config.yaml
num_attention_heads: 8
beta1: 0.95
max_steps: 7101
MLP neurons of a small language model. Each row is named by its layer, matrix (up: input weights) and neuron, and shows model dimensions 192-255. Each number is 128 + 32 x the weight over its row's rms, rounded and kept within 0 to 255.
A block is one neuron, or neurons of one layer that tend to fire together. After each block is what it responds to, as a language model described it from the Wikipedia text at the highest values.

L9.up384 [105 143 134 112 169 110 170 114 205 102  57 156 142 130  98 109 120 200 142 153 139 116 122 161 168 164 174 156  50 141 148 174 102 207 115 154 125 101 137 108 118 116 162  79 102 118 107 152 155 107 125 174  96 170 120 127 184  98  67 107 148 188 119 148]
Responds to: Closing == or === marks ending Wikipedia section and subsection headings, e.g. ===Accolades===, ==History==, before a line break; weakly mid-word pieces.

L2.up15 [144 125 106 158 129  97 145 142 123 121 102 120 129 151  79 138 121 132 125 164 141  98 163 102  69  98 121  62 125 109 145 167 143  81 197 140 109 150  90 103 166 158 107 139  94 144  94 127  94  79 129 150 138 126 153 115 105 110 156 145 181 178  96 101]
L2.up128 [ 85  96 103 116 149 132 136 155 127 179 144 112 133  89  32 134 153 125  89 182 160  98 145 131 185  47 124 131  81 145  91 108  84 148 141 160 141 155 119 126 144 201 113 129 132 126 192 204 123 117  81 146 139 125 172 136 122  90 147 139 162 173 123 129]
L2.up148 [136 147 142  63  46 123 135 128 138 152 114 146  78 121  77 181 125 110 101 106  80 141 169 159 136  91 136 123 180 170 133 180 133  85 154 119 145  77 146 136 186 169 103  77 185 153  70 155  94 174 105 137 147  87 147 136 155  93 153 130  95 114  97 128]
L2.up181 [156 156  85 110 109 139 192 111 113 134 100 102 147 137 170  85 116  86 174 119 115 109 110 204 163 111 146 145 108 138  93 161 105  94 151 101 108 173 149 139 132 204 163 118 169  89  75 202  98  81 148 115 178  99 159 105 125 166 140  89 155 138 163 164]
L2.up223 [ 76 136 107 114  97 133 144 125 121  86 108 113  70  92 114  76 152  83 122 132  96 137 176 123 137 116 157 159 116 116 128 180  95 221 116 164 144  88  91 139 106 175 120 209 162 109 141 135  94 127 127 216 112 170 141 125 128 142 104 181 120 107 121 128]
L2.up397 [162 101 178 107 140  96 142 149 103 135 110 115  85 113 190 171 116  87 128 167 138 155 143  83 126 164 111  94 184 129 156 112 162 186  99 111 106 138 115 146 168 180 113  79  71  85 114 105  63 100 108 154 173  97 154 133 173  87 141 135  98  53 143  79]
L2.up416 [108 144 150 107 130 151 163 130 126 125 117 135 115 153 119 120 182  91  88 169 131 120 138  97 177 121 116  58 151 140 121 131 134 116 103 156 165 108 140 141 118 113 116 161 114 115 100 184 161 159  21 132 150  92 141 135 128 152 112 142 140 153 162 178]
L2.up418 [ 97 150  86 153 152 101 154 129 181 103 137 134 113 114  98 139  84 108 153  97 139 126 149 199 138 194  34  79 128 153  82 156 170 109  80  90  84 148 141 141 113 185 108 169 196 113 114 109  67  86 133 147 110 116 130 156  89 145 210 175  98 141 107 125]
L2.up497 [124 182 140 133 101 117 140 105  64 111  90 159 158 128 119 128 177 119 106 150 151 100 125 199 127 133 180  99 112 105  95 165 144 156 173 131  92 190 154 185 110  75 120 117  85 198 139  84 111  97 134 138 126  15 114 151 111 173 143 119 188 130 150 115]
L2.up501 [108 148 158 140 163 180 130 136 120 129 146 152 100  85 138 182 133 116 130 188 171 142 109 126 104 142 125  95 132 108  90 167  96 109 185 136 114 139 153  93 112  93 108 145 121 147 179 128  46  65  65 107  86 146 120 121 141  89 122 105 179 152 105 133]
L2.up620 [ 86 169 105 131 123  86 103  97 164 101 141 108 166 146 139  67  78 139  98 135 150 140 103 176 101 104 127 110 109 112 177 134 125  86 156  97 146 188 150 123 104 178  96 124 133 175 112 153 107 185 159  97 135 171 138 152 153  68 104  70 140  65 142  93]
L2.up661 [110  83  88  94  97 114  90 154  94 132 147 110 170 138  83 129 157 120  93 113 162 151 169 139 165 129 150 106 102 112 127 113 118 124  85 159 128 134 123 134 151 153 109 180  94 116  85 154  68 125 137 134 143 142 102 154 110 143 147 113 167 105 175 152]
L2.up682 [116 141 130 107 108 131 111 121 107  70  90  90 131 106 165  84 121 126 165 166 116 131 171 113 165 191 170  97 125 181 135 134 119  87 194 129 182 153 159 192 121  95 153 137 144 140 100 107 165 181 132 114 124  96 136 112 144 114 107 160 153 109 143  88]
L2.up699 [103 132 128 141 126 100  62 167  65 114 141  97 104 131 133 130 125 120 104 119 160 160 133 141 112 153 141 117 116 153 129  84 107 118 138 126 131 171 162 171 125 113 106 126 161 103  67 124  97 174 177 119 177  56 156 116  55 121 147 121 110 171  81 133]
L2.up709 [138 104 204 128  77 157 148 157 119  93 129 114 157 144 108  94 137  55  81 118 134 171 127  98 183 179 149 153 153 203 145 150 140 142 133 134 152 114 151 128  81 112 147 139 139 121 148 141 122 156 106 165 167 105 165 123 112 120 126 164 107  55 101 183]
L2.up721 [143 151 107 148  88  84 142 159 147  99 109 157  82  93 119 122 112 138  98  74 135 128 125 125 163  40 137 101  57 150 187 115 163 172 144  93  48 203 159 122 166  99 162 160 134  94 111  93 113 196 150 142 131 117 165 117 178 179 122 140 128 113  97 111]
Responds to: Digits and the space that open or continue numbers such as ISBNs, dollar amounts, gene IDs and stat columns, plus occasional mid-word suffixes (gets, thousands).

L2.up3 [133 126  96 138 135 108 193 121 114 111 157 116  97 120 114 175 125 142 140  99  85  52  96 108 119 132 117  98 137 119 195 130 188  83 213 102 138 130 129  88  92 119 126 106 136 116 127 127 117 120 130 128 172 100  96  93  79 157 117 145 121 125 115 115]
L2.up9 [125 139 133 163 160 133 128 122 181 104 114 119  50 164 186 114 135 151  79 125 134 143  94 138 137 174  96 106 214 112 122 140 127 130  98  58 121 165 167 139 108 131 128 114 101 131 156 131 115 161  90 134 136 135 167  85 136 117 157 116 182 142 118 168]
L2.up12 [168 133 113 112 167 149 163 118 155 178 177  70 139 117 108 117 146 112 179 129 130 116  85 152 124 101 152 128 147 112 178  86 149 187 136 143  83 150 132  97  99 130  96 146 180 119 135 150 128 159 169 144 179 141 110 112 122 174 154 120 188 162 148  91]
L2.up132 [101 133  69 159  97 139  88 163 116 182 175  88 192  79  71  88 139 131  98 151 123 157  98 132  92 121 136 127 163 164 162 169 183 152 207 128 129 103 131 139 140 168 114 110 182 142 142 162 146 127 128 115 134 130 112  87  80  95 153 110 108 127 122 148]
L2.up195 [107 142 142 113 129 138 110 120 103 204 145  93 159 138  73 130  95  88 159 140 129 171 206 147 146 114 130  89 120  88 120 129 164  81 121 179  86 192 149 106 164  72 109 122  61 202 111 146 158 149 133 133 148 150  76 162 155 102 105  77 105 183  69  94]
L2.up197 [125  65 131 149 190  96 127 123 114 105 116 153 119 182  13 121 152 128 163 126 173 100 179 133 145 174 131 150 138  81 139 101  67 118  76 180 151 186 158  95 144 162 120 172 133 106 128 114 133 100 149 106 101 125 185 176 182 168 182 147  82 113 162 120]
L2.up230 [101  99 135 123 145 170 166 105 109 199  93 142  97 112 116 154  65  98 157 108 195  50 192 163 142 105 120 134  97 108 108  80 145  94 180 137 171 131 178 181  78 122  93 109 170  89 147 130 117 129 145 116 122 121 110 116 130 109  89  75 150 175 103 117]
L2.up233 [148  94 106 120  84 146 105 116 143  66 155  91 157 125  73  48 171 109 160 121 163 127 156 122 146 137 113 136 131  88  98 122 131 120  73 135 134 148 117 124 127 175  74 110 123 114 133 129 163  48 148 148 109 103 117 108 172 150 194 103 132 115 129 137]
L2.up350 [144  86  80 137 125 139 149 102 194 193 162 110 124  95 132  64 151 113 149  78 121 153 116 126 139 113 156 153 167 157 156 160  72 142 200 136 128 148 165 147  99 139 107 168 143  75 112 106  98  82 142  86 160  92 179 123 153 126 140 132 103 199 130 100]
L2.up413 [ 92 101 149  73 129 174 103 155 147 156 151 152 174 150 154 112  92 123 138 103 147 144 150 115 116 181 117 125 163 149 181 147 145 108 129 128 224 142 137 123 111 184  99 155 139 107 159 201 158 152  87 188 161  81 139 144 123 134 109 102 108  89 104 140]
L2.up473 [ 72 129 153 138 129 126  66 210 124 157 165 130 143 103  79 127 131 140  80  84  99 146  88 138  90  96 150  76 129 121 127 156 173 111 140 141 219  99 176 145  87 180 146  65 141 118 173 100 175 181 172 152 118 155 159 108  93  98 114 102 147 131 155  76]
L2.up535 [118  69 113 175 185 114 220  93 193 140 102 107 140 145 163 144 100 113 111 134 113 147 114 105 116 169 101 118 142  93 155 142 143 116 103 136 133 163 114 130   0 187 117 143 134  78 152 148 118  79 176 134 185 107 120 116  49 106 136 116  89 184 129 173]
L2.up579 [160 122 140 116 157 131 126 142 129 106 110 170 156 114  78 165 115 107  89 178 113  92 120 140 148 135 120  98  84 157 135 150 134  77 143 134  66 124  61 102 126 221 109 153 110 119 169 193 100 185 164  72  75 189 106  82  90 105 139 149 152  93 142  92]
L2.up683 [131 146 120 141  89 107 118 162 147 181  64 123 146 108  79 125 135 117 192 126 121 148  99 127 119  75 122 100 116 185 102 103  95 136 184 138 114  79  79 145 151 129 111 102 131  71 131 127 167 178 152 106 136 150 113 143 147 111 117  76  32 155 127 137]
L2.up693 [148 129  99 102 125 134 232 117 114 157 109 115 129 132  91 148 131 120 136 141 125  75  93 180  89 133  94  48 170 119 128  98 144 137 132 171 148  91 124 153  74 121 136 118 117 144 167 144 104 151 147 140 153 166 156 145  95  95 127  81 144 114 144 144]
L2.up719 [141  84 133  81 124 153 142 122  80  51 147 114 131  89 142  68 142 145 108 117 156 156  94 149 103 135  77 180 146 129 158 141 181 122 166 214 155  93 131 118 166 107 128 135 128 149 133 130 134  96  82 126 139 112 152 119 134 110 120  85 143 180 141 140]
Responds to: Second or middle word pieces of proper names split after a short capitalized start, especially Japanese names (Su-zu-ki, Tak-a-o), plus initial periods (J. D.).

L9.up119 [180 119 123 184  53 125 138 150 112  89  77 155 121 135 167 138 159  98 163 175 178 161 128 169 151  57 200 158 107 170 103 121 125 189 162 141 144 164 157 171 125  98 122 118 121 141 156 158 154 151 115 132  82 137 241 111 155 141 133 146 107 102 102 189]
Responds to: Separators and short words just before an upcoming value, mostly numbers, in infoboxes, tables and stats: the colon after "Postcode", table pipes, "There are".

L5.up325 [151  88  96 124  81  99  91 159 106 128 135 145  88 129 121 121 128 108  56 177 202  77 164 104 128 121 113 134 125  98 167 131  82 132  92 147 120 163 118 128  96 123 126 117 109  93 104 102  93 160 162 171 145 159 167  92  75 144  98 186 133 131 146 114]
L5.up372 [145 115  89 127  96 136 120 133 106 174  93 117 163 131 107 150  95 149 116 115 140  60 134 123 187 144  83  71 134 174  93 143 110 143 165 153 154 124 117 143 116 177 116 122 122  92 170 116  42 110 125 117 120 177 136 114 137 126 125 181  95 145  84 129]
L5.up392 [117 173  88  75 145 141 173 123 148 139 138 112 153 125 140 113 107 172  94 131 102  84 133 108 128 177 111 146 215 124  78 123 123 180 124 118 114 167 107  67 117 173 119  93 132 145 102 126 142  45 102 124 139  92 133 121 185 156 114 197 111 138 143 122]
L5.up404 [120  38 117 126 137 114 119 162 112 124 141 112 162  66 159 181 139 156 137  82 140 141 101  98 134 189 126 103 151 131 199 108  87 123  91 152 160 130 100 141 116 111 155 151 152 157 125 158 165 109 159 163 179 133 128  67  88 133 102 138  94 154  69 117]
Responds to: Final word pieces of foreign, mostly East Asian, personal names (Suzu-ki, Hiroyuk-i, Soo-wo-on), and the pipe cell separator right after a 0 in sports or election stats tables.

L2.up37 [ 82  57 137 154 165 146 103 137  98  99 134  94  69 110 114 156 124 148 144 131 117 161 141 116 119 151 169 158  98 121 129 146 148 146 126 171 141  74 113 190 160 122 132 128 117 117 177 116 125 105 117 109 134 127  89 173 122 159 123 125 155 136  96 103]
L2.up45 [156 177  89 110 160 172 143 148 154 100  70 121  81  92  78 104 139  98 137 114 101 154 123 166 133 153 140  76 166 116 142 130  93 119 175 189 158 185 106  86 142 149 117 161 170 147  74 134  94 100 190 134  83 111 174 161 161 177 115 104 162 114 110 124]
L2.up54 [116 155 185 147  79 143 128 141 160 168  52 168  80  94 162  89 172 123 106 162 136 131 127 133 200 164 141 175 127 141 143 153 150 163 123  84 101 150  89 143 148  78 150 137 130 111 166 142 159  99 101 126 134  90  83 112 130 125 117 208 139 116 146 111]
L2.up237 [135  89  99 157 150 128 150  96 103 107  87 127 156 143 140  87  98 119 136  98  63 189 122   1 124 112 110 104 147 226 161 163 131 124 100  94 134 156 147 173  85 168 181 104 159 159  94  96 121 124 135 172 158 138 123 131 117 114 142 144 129 142 129 181]
L2.up270 [140  96 112 168 120 125 126 168 111  98 106  52  74 107 145 129 121 137 156 179 173 145 133 157 156  86 119  89 136 140 136 176 122 155 151  90 113  70  99  95 107 138 153 157 130 140  61 126 191 155 115 194 147 124 116 165  49  96 121 102 124 167 134 142]
L2.up330 [103  36  87 100 165 129 113 100 177 103  61 106 103 182 112 130  79 103 184 158 165 146 127  89 106 131 134  93 120 132 120 118 178 140  72  82 155 143 145 110 140 131 116 102 193 138 123 127 119 167 107 153  96 191 119 139 125 138 114 231 111 146 121 148]
L2.up359 [ 95 133 140 110 108 113 119 176 151 198 106  92 119 136 149 133 224 100 119 143 208 109 125 111 129 125 195 146  80 109 128 144  91 191 118 127 120  81  99 145 144 155 151  70 153 130 182 115 146 121 117 146 120 136 161 153 153 131 162  86 114 129 114  87]
L2.up369 [170 104 106 156 129 146 175  92 149 117  75 109 122 140 104 114 111  91 139 101 170 142 130 124 160 179  66 133 188 183 108 149  90 144 103  92 153 142 143 171 117 109 117 126 166 143 107 104 102 108  79  69 137 105 161 128 109 129 170 141 133 156 103 102]
L2.up370 [150 153 174 132 108  64 140 102  64 110 139 114 150 164 127 132 115 151 115 132 121 142 168 133  55  60 132 116 146 139  90 141  81 123 133 180 149 135 171 118 113 155 110 129 133 140 104 125 129 169 162 119 125  85 167 146 126 118 115  82 126  87 119 113]
L2.up414 [ 96 128 173 146 141 139 128 201 129 148 131 111  96 145 113 145 137 134 154 166 107 157 121 140 132 214 111 115 127 130 146 160 147  97 177 120  87 159 124 119 116 156 105 145 132 152  88 185  81 106 180 128 130 150 150 101 123 120 144 170 124 163 169 103]
L2.up422 [103 145  65 144 121 143 140 152 154  59 102 105 136 111 153 137 130 137 127 127 103 156 158 106 127  93 156 109 153  76 157  91 119 145  77 149 119 105  99 134  96 137  96 182  68 113 126 165 143 118 115 135 139 165 137 107  95 180  78 124 133 143 158 153]
L2.up517 [147 142 146 172 160 126 147 159 132 129 121 143  79 125 108 154 129 164 130 167 114 101 160 107 154  77  99  91 153 111  78 144  93 141 128 126 195  96 100 144 150 138  79 126 180 120 110 107 145 114 143 114 114 102 131 121 161 131 191 142 151 117 149  95]
L2.up580 [137 121 120 155 111 161 179 115 155 200 155  80 161 154 134  98 184 151 149 167 135 144  85  79 124 161 120  89 119 166 145 187 146 116 117 128 149 108 110 138 105 159 119 110 129  81 174 157 149 102 169 131 132 106 108 117 113 105 101 136 165  92 107 157]
L2.up590 [146 152 164 120 131 136  75 105 141 132 153  77  70 196 107 118 151  90 147 206  97 145 121 101 119 102 125 100 195 128 118 190 125 191 132 110  87 126 134 107 107  94  65 150 128 105 157 134 174 178 131 189 159 125 124 120 152  98  86  32 116 154 169  56]
L2.up613 [167 128 174 131 148  89 139 167 152 122 161  76  77 139 143 136 152  87 188 109 167  98 159 135 131  73 153 105 129 131 101 186 136 167  74 123 136  75  56 125 166 164 137  74 119 159 149 114 101 160 170 165 119 144 151 100  88 165 151 101 141 146  91 141]
L2.up733 [118 112  86 127 154 176 171 179  95 159  77 122 122 133 152 141 165 171 128 141 162 137  83 115 166 153 159 174 128 113 139 193  78 130 158  90 123 139 161 146  85  71 185 129 156 158 122 115 115 170 167 120 168 145 144 161 120 160 120 125 206 144  91  95]
Responds to: Closing equals signs of Wikipedia section headings (==, ===), plus mid-word fragments after prefixes like comp-, Sub-, such as rise, mar, an.

L5.up173 [ 83 127 119 146 135 171 155 143  73 148  31 137 195 139 158 132 130 145  87 197  96 153 130  99 183 143 144 144 138 134 140 105  84 108 141 170 108 109 162 139  66 177 126 159  58 160  62 102 153 138 147 127  65  99 141 130 127 139 125 111 131 147 124 146]
L5.up331 [ 87 127 128 135 167 132 164 122 101 174  77 129 137 110 105 119 116 182 118 186 115 143 107 111 132 152 130 149 156 107 107 126 103 163 154 112 102 165 169 110  84 175  90  79  91 139  80 105 165 175 165 102 141  95 124  95 115  86 145  98 144 207 140 127]
L5.up375 [185 137 114 141 138  44  56 139 132 137 124 130 153 103  90  94  48 111 133 155 131  95  92 158 153 120 167  90 133 152 141 126 128 193  58 201 141 141 132 125 100 160  72 105  71 101  50 168 143  80 130  92 153  88 107 122 160 123 144 112 122 167 160 135]
L5.up702 [162  97 101  80 164 105 113  59  87 110 105 107 193 104 168 129 134 127 186 121 150 121 101 129 116 122  99 133 139 119 148 120 151 130  59 146 160 129 171 124 152 115 133 100 119 129 115 132  73 116 155 119 173 168 153 150 131 115 108 132 113 136 121 122]
Responds to: Highly predictable next pieces in templated or formulaic text: wiki table pipes and dashes, infobox fields (Chromosome 19, ID), contraction apostrophes (don't), mid-word fragments.

L2.up93 [ 61  84 125  93 162 125 102 154 183 120  68 127 138 131 113  60 107  97 118 117 161 116 141  83 136 132 116 152 166 122  99  83 117 113 112 155 166 105 196 156 166 121 109 177 179  49 108 151 164 161  96 125 164 141 101 162 112 155 100 133 120 108 186 129]
L2.up119 [152 127 139  89 148 105  90 188 120 190 106 156 144 139 116 180 108 145 141 133 139 111 162 159 132 141 106 152 106  81 169 160  83 202 103 115 110 137 133 149  65  99  89 197  85  99 137 123 171 121  97 137 133 129 117 125 124 109  69 136 117 173 164 121]
L2.up149 [178 152  93 159  99 122 166 140  56 151  98  99 158  52 110 102 105 106 162 164  94 134 138 112 132 147  64 137 150 110  95 133 112 148 143 123 174 109 176  74  55 130 173 171  94  91 142 144 102  97 143 116 176  86  95 112 134 169 117 151  87 137 108 130]
L2.up184 [219 128  89 114 126 176  99 158 144 146 131  92 115 101 158  90 110  75  75 119 142  69 115 101 166 140 149 130 149 119 143 126 178  85 127 101 119 113 112 116 167  93 135 204  75 129 111 174 145 161  81 106  96  74 161 112  86 104 101  89 137 155 108 118]
L2.up187 [147 149 147 200 120  81  93  67 187 117 141  74  62 125 114  95 142  76 173  98  77 144 106 172 133 167 129 128 157 186 176 154 143 181 101 167 148 179 104 144  98  79 172 103  91 168 134 113 120 115 171 149 148 178 141 118 122  83 150 153  80 148 104 109]
L2.up200 [154  87 150 143 142  88 134 146 119 175 116  83 182 124  65 117 155 110 110 125 168 116 119 190  85 112 121 116 130 154 120 166 160 154 159  70 154 102  63 125  94  97  95 171 146  79  75 158  83 164 114 179 181 168  81 149 133  91 126 214 160 149 113 112]
L2.up263 [135 145 121 170 114  87 153 123 135 148  99 116 134 120 178  60 161 130  85 129  93 118  42  53 109 168 181 101 188 177  77 167 100 109 105 154 135 136 104 153  78 150 146 138 168 146 113 161 170 150 103 127 149 114 223 129  81 130 109 137 160 103 162 115]
L2.up265 [125 157 149 111 159 156  94  52 128 114  91 139 115 195 137 153 172 166 116 156 191 109 106 150  76 141  84 191 176 101 136 117  78 161 145 103 158 179 105 159 116 127  58 130 148  99 148 159 118 156 120  83 115 125  38 154 146 127 105 155 116 137 120 115]
L2.up379 [ 77 108 102 127 136  55  90  96 104 140 134  74 133 161 100 135 143 119 206 183  97 137 123  95 166 166 121 134 107 133  73 151 107 139 126 191 107 143 100  92 154 157 120 148 146 117  82 183 136 178 142 120 104 165 102 147  71 122 130 152 155  63 106  72]
L2.up430 [ 91 190 111 156 188 185 150 115 173 140 143 108 119 153 131 115 159 138  76 146  85 149  82 196 135 102 119 149 125 169 170 160  98 109 109 162 185 117 155 137 109  88  90 127 175 139 113 106 140 163 115 147  97 185 198 139 104 140  75 154 167 142 109 161]
L2.up527 [ 92 128 119 130  87 109 140  82  91 189  97  89 132 177 164 171 157 118 166 152 139 162 147 104  91 149 118 125 165 172 113 104 105 183 129  86 189 121 108 170 114  88 132 195 123 142 133  70  62 143 138 198 138 107 137 138 128 128 105 104 123 127 134  89]
L2.up555 [152 135 145 115  84 134 112 104 137 113 167 102 211 127 151 148 142  72  89 157  95 182 106 152 151 117 116  58 118  99  91 159 115 131 114 163 145  93 152  70  59  91 110 102 166  98 155 200 123 161 138 106 136 192  85  99 121 160  56 140  67  95 168 122]
L2.up567 [105  82 122 134 123 153  79 178  93 131 149 140 119 141 109 170 144  77 111 114 123 119  97 133 147 163  89 124 132 211 185 156  70 132 174 129 137 110 138  87  96 139  81 131 124  71 175  79 147 176 148  99 149 157 116 141 113  98 131 140 143 129 162  99]
L2.up569 [184 146 123 190 188 106 119 108 166 154 143 131 117 108 133 104  71  98 105 158 147  91 129 157 157 222 144  72 134 155 105  54 128 170 143 107 133 188 112 154 131  96 136 129 167 111  84 182 130 118 158 132 134 105  44 139 105 135  93 119  91 100 151  99]
L2.up638 [ 39 100  81 179 165 124 117  19 128  96  88 163 122 150 130 109  96 124 111 208 133 145 133 200  85 140  61 112 144 148 158  90 114 179  98 137 110  97 132 143 124 200 101 143 109  83 101 182  73 124 123 203  58 138 108 109  83 126 141 126 112 116 190 115]
L2.up645 [134 142 121 211 178 111 102  82 121 142 210 126 143 139 165 142 203  78 124 157 130 103  84 196  48 181 156 104  87 115 168 104  94 100 130 114 121 110  55 131 105 149  94 108 180 126 198 128 178 162  62 147  94  88 128 159 111  95 130  99 144 158 143 182]
Responds to: Final word pieces that complete a split word, strongest after "not" forming note or notably, also -ing, -ed, -ance, -ability.

L9.up556 [146  80  75 158  70  85 122  72 131 119 162  87 126 170 162  96  96  98 122  93 105 142 103 133 154 108 168 162 136  87 154 155 129 126 117 125 194 127 124  67 155 122 179 173  99 107 115 162 151 166 185 149 184 126 145 162 102 152  88 189 172  53  99  90]
Responds to: Suffix tokens that finish a word split into pieces, often agent nouns (column-ist, report-er, correspond-ent) or adjective endings (reaction-ary, tough-est, unprepar-ed).

L5.up146 [ 86 142 127 111 135  94 106 123 124 148 200 113 118  77 148 138 180  88 139 127  91 155 168 106 157 116 150 146 115 118  71 134 115 132 104 137 149 145 121  87 137 135 106 173 148 113  67 114  61 107 122 120 139 143  64 150 124 161 163  81 101 204 197 112]
L5.up212 [111 134 112 154 110 100  87 170 124  96 144 184 172 120 108 123 117 154  98 106  87 140 135 120 130  98  78  90 113 107 103 190 118 145 130 131 102 160  99 106 167 114 116 150  91 114 102 113 108 152 129  97 145 146 162 144 113  90 128 131 102 104  89 156]
L5.up438 [ 91  85 129 102 109 134 105 119 125 120 113 154 111 119 125 144 154  95 160 141 179 102  99 172  97 125 101 127  79  95 137 128  97  99 117 112 130 120 195 100  99 122 118 144  88  99 120 182 143 122 134 139 156 139 181 117 104  92 100 144 123 136 129 171]
L5.up555 [111 116 117  84 146 168 192  73  87 164 102 143 132 126 143 188 108  89 190 128 172  86 156 142 200 148 115  82 140  93 115 149 132 144 103  70 119 120 162  89 134 159 152  84 115 155  82 133  45 158 132 206 155 107 110 148  73 151 159 156 127 126 153 178]
Responds to: Closing equals-sign markers (==, ===, =) ending Wikipedia section headings such as Early life, History, Personal life, just before the line break.